Part of a small language model's weights.
Size: 22 layers, MLP 1280 tanh GELU.
Architecture: untied embeddings, attention and MLP in parallel.
Training: 691M tokens, 5066 steps.
MLP neurons of a small language model. Each row is named by its layer, matrix (up: input weights) and neuron, and shows model dimensions 128-223. Each number is 500 + 50 x the weight over its row's rms, rounded and kept within 0 to 999. Numbers have three digits each.
Before each neuron's rows, "fires in" lists the words (lower case) most often at its 100 highest values on Wikipedia text that the model never trained on.

fires in: "career", "album", "game", "year", "series"
L7.up404:530420477469533463498560499435505368558490517483490482373522472414494551504435530454552500517476510495563487432503427443497536501540460506497446504522515573504395466575515556586495522520461527450557532438507469431538544479536486550480462387458502483467557582466585514550515434490437531510

fires in: "there", "paris"
L7.up518:502526560508485384506575581517551627536422623489473497424494417510567464501392435497549548483499616535547593538549443462504607506560493546521472447428519599513513509521548518494581541482452507475530425451528475531506497454478495504529363591438540473503477476544528547588527496476499485504

fires in: "the", "they", "to", "it", "in", "he"
L16.up345:483529516508453450534497543578534659465443511464424473512533534490461436428554614533555528503527495399436470581417534415421530561501537403526443498574456524400528425472491493477600501517480460379476438464544498491535559560451440482521503528547486497485569505444504510513499530590561505505

fires in: "the", "mother", "at", "moved"
L14.up859:508510656552523439462503490496476501468497527455658403492497588439457491488389454521534473532448452495509459555463424495471487491496471449481480564488464473513471462428527462504554481472540543582483468565534536580523481453443507428463550449428535477511503606480512479443544469494559501463

fires in: "area", "district", "city", "region", "road", "13"
L7.up796:588454466489496538426484497489505529445478504429547502464426461528601493424513514494446502475504527528515448588602480516448453546523526364488531406504504553515431477459435534504558543519549555454560504541523493592559531504453464518485395562424603377598515490437511463535459429533537491522

fires in: "to", "would", "can", "s", "did"
L14.up719:520499416492552570429457577447569511571527447492553466620549510583500484511479466491447376549479471446466485455515546590494503529475551508446571608537496444528404617453507484462534394457484530431468516554411513432501514476525516528488522498580548508548553449510430523517578450481479453446

fires in: "known", "used", "listed", "referred"
L8.up188:541467473626428441523501494506436518496441456458428504555468413492505490383424452437488521593513480491477575500415510526498509476451513548523412549457427562520584442524466496608456559416628475559496470470600508508504547542476441511425495513546405506502486457509478515523457489447482476586

fires in: "0", "1", "october", "november", "2"
L8.up922:498480537536483542506485481474444479539554429500520459538493561491560506454488511510466543517528530457468464545510556526570494537444554449457490438407523425495510471521484463504530438518497499510467542486528461440563483528476518440466440437555516534593487506522520430497473490461542443615

fires in: "i", "ii", "r", "v", "york"
L8.up808:494509559534558557528486554496492508398401456522498562528443537544494614511530499425670451441423444588456567507476553504490511567436531410491575500584470477495512504535418593538530547562564564492515515507538593472469482508553479536523536536627486492479468440413567533522392481455483535461

fires in: "well", "both", "as", "between"
L8.up684:490505504458515433450412465417518561402442515529539443534571451434499438426486573375514488548504538511476492464503555534416467495529450434597392540494518479523451533460545498520581454512363540491548526542575541434508450462577452534540486509493573503480491470517492527520627579549564373539

fires in: "gold", "football", "sports", "designed", "volleyball", "space"
L8.up462:476407476498479456524586442470534522548496496492467472490549495472563509442585524529529486479486507531471393489484506546474525554551531537501450536474526505390468486564440479496556579460514518536429492510526451431545523498501514516496424446512565517574605514450546571493414497544443589531

fires in: "while", "left", "remained", "finished", "keep"
L7.up624:491444538570571596569491493496518445530501562393554399516526492497530455553499477393485516567472555528546464565495626570491537543522510555530472512536441436497478465448462401513518455442492498516453560420495556510398486409532500560431492524492564454468564477510519496434540516556570426493

fires in: "this", "however", "same", "that", "such"
L7.up345:559450506512529480503497495467598491473442488565547360572465531490516519546579546463434502534571469458431519490512465512507553487575519586491438433552565506455530498555629507442468538633497479532491501447509450512529499350406454452490394519536475555509477505422390539562557452491547513447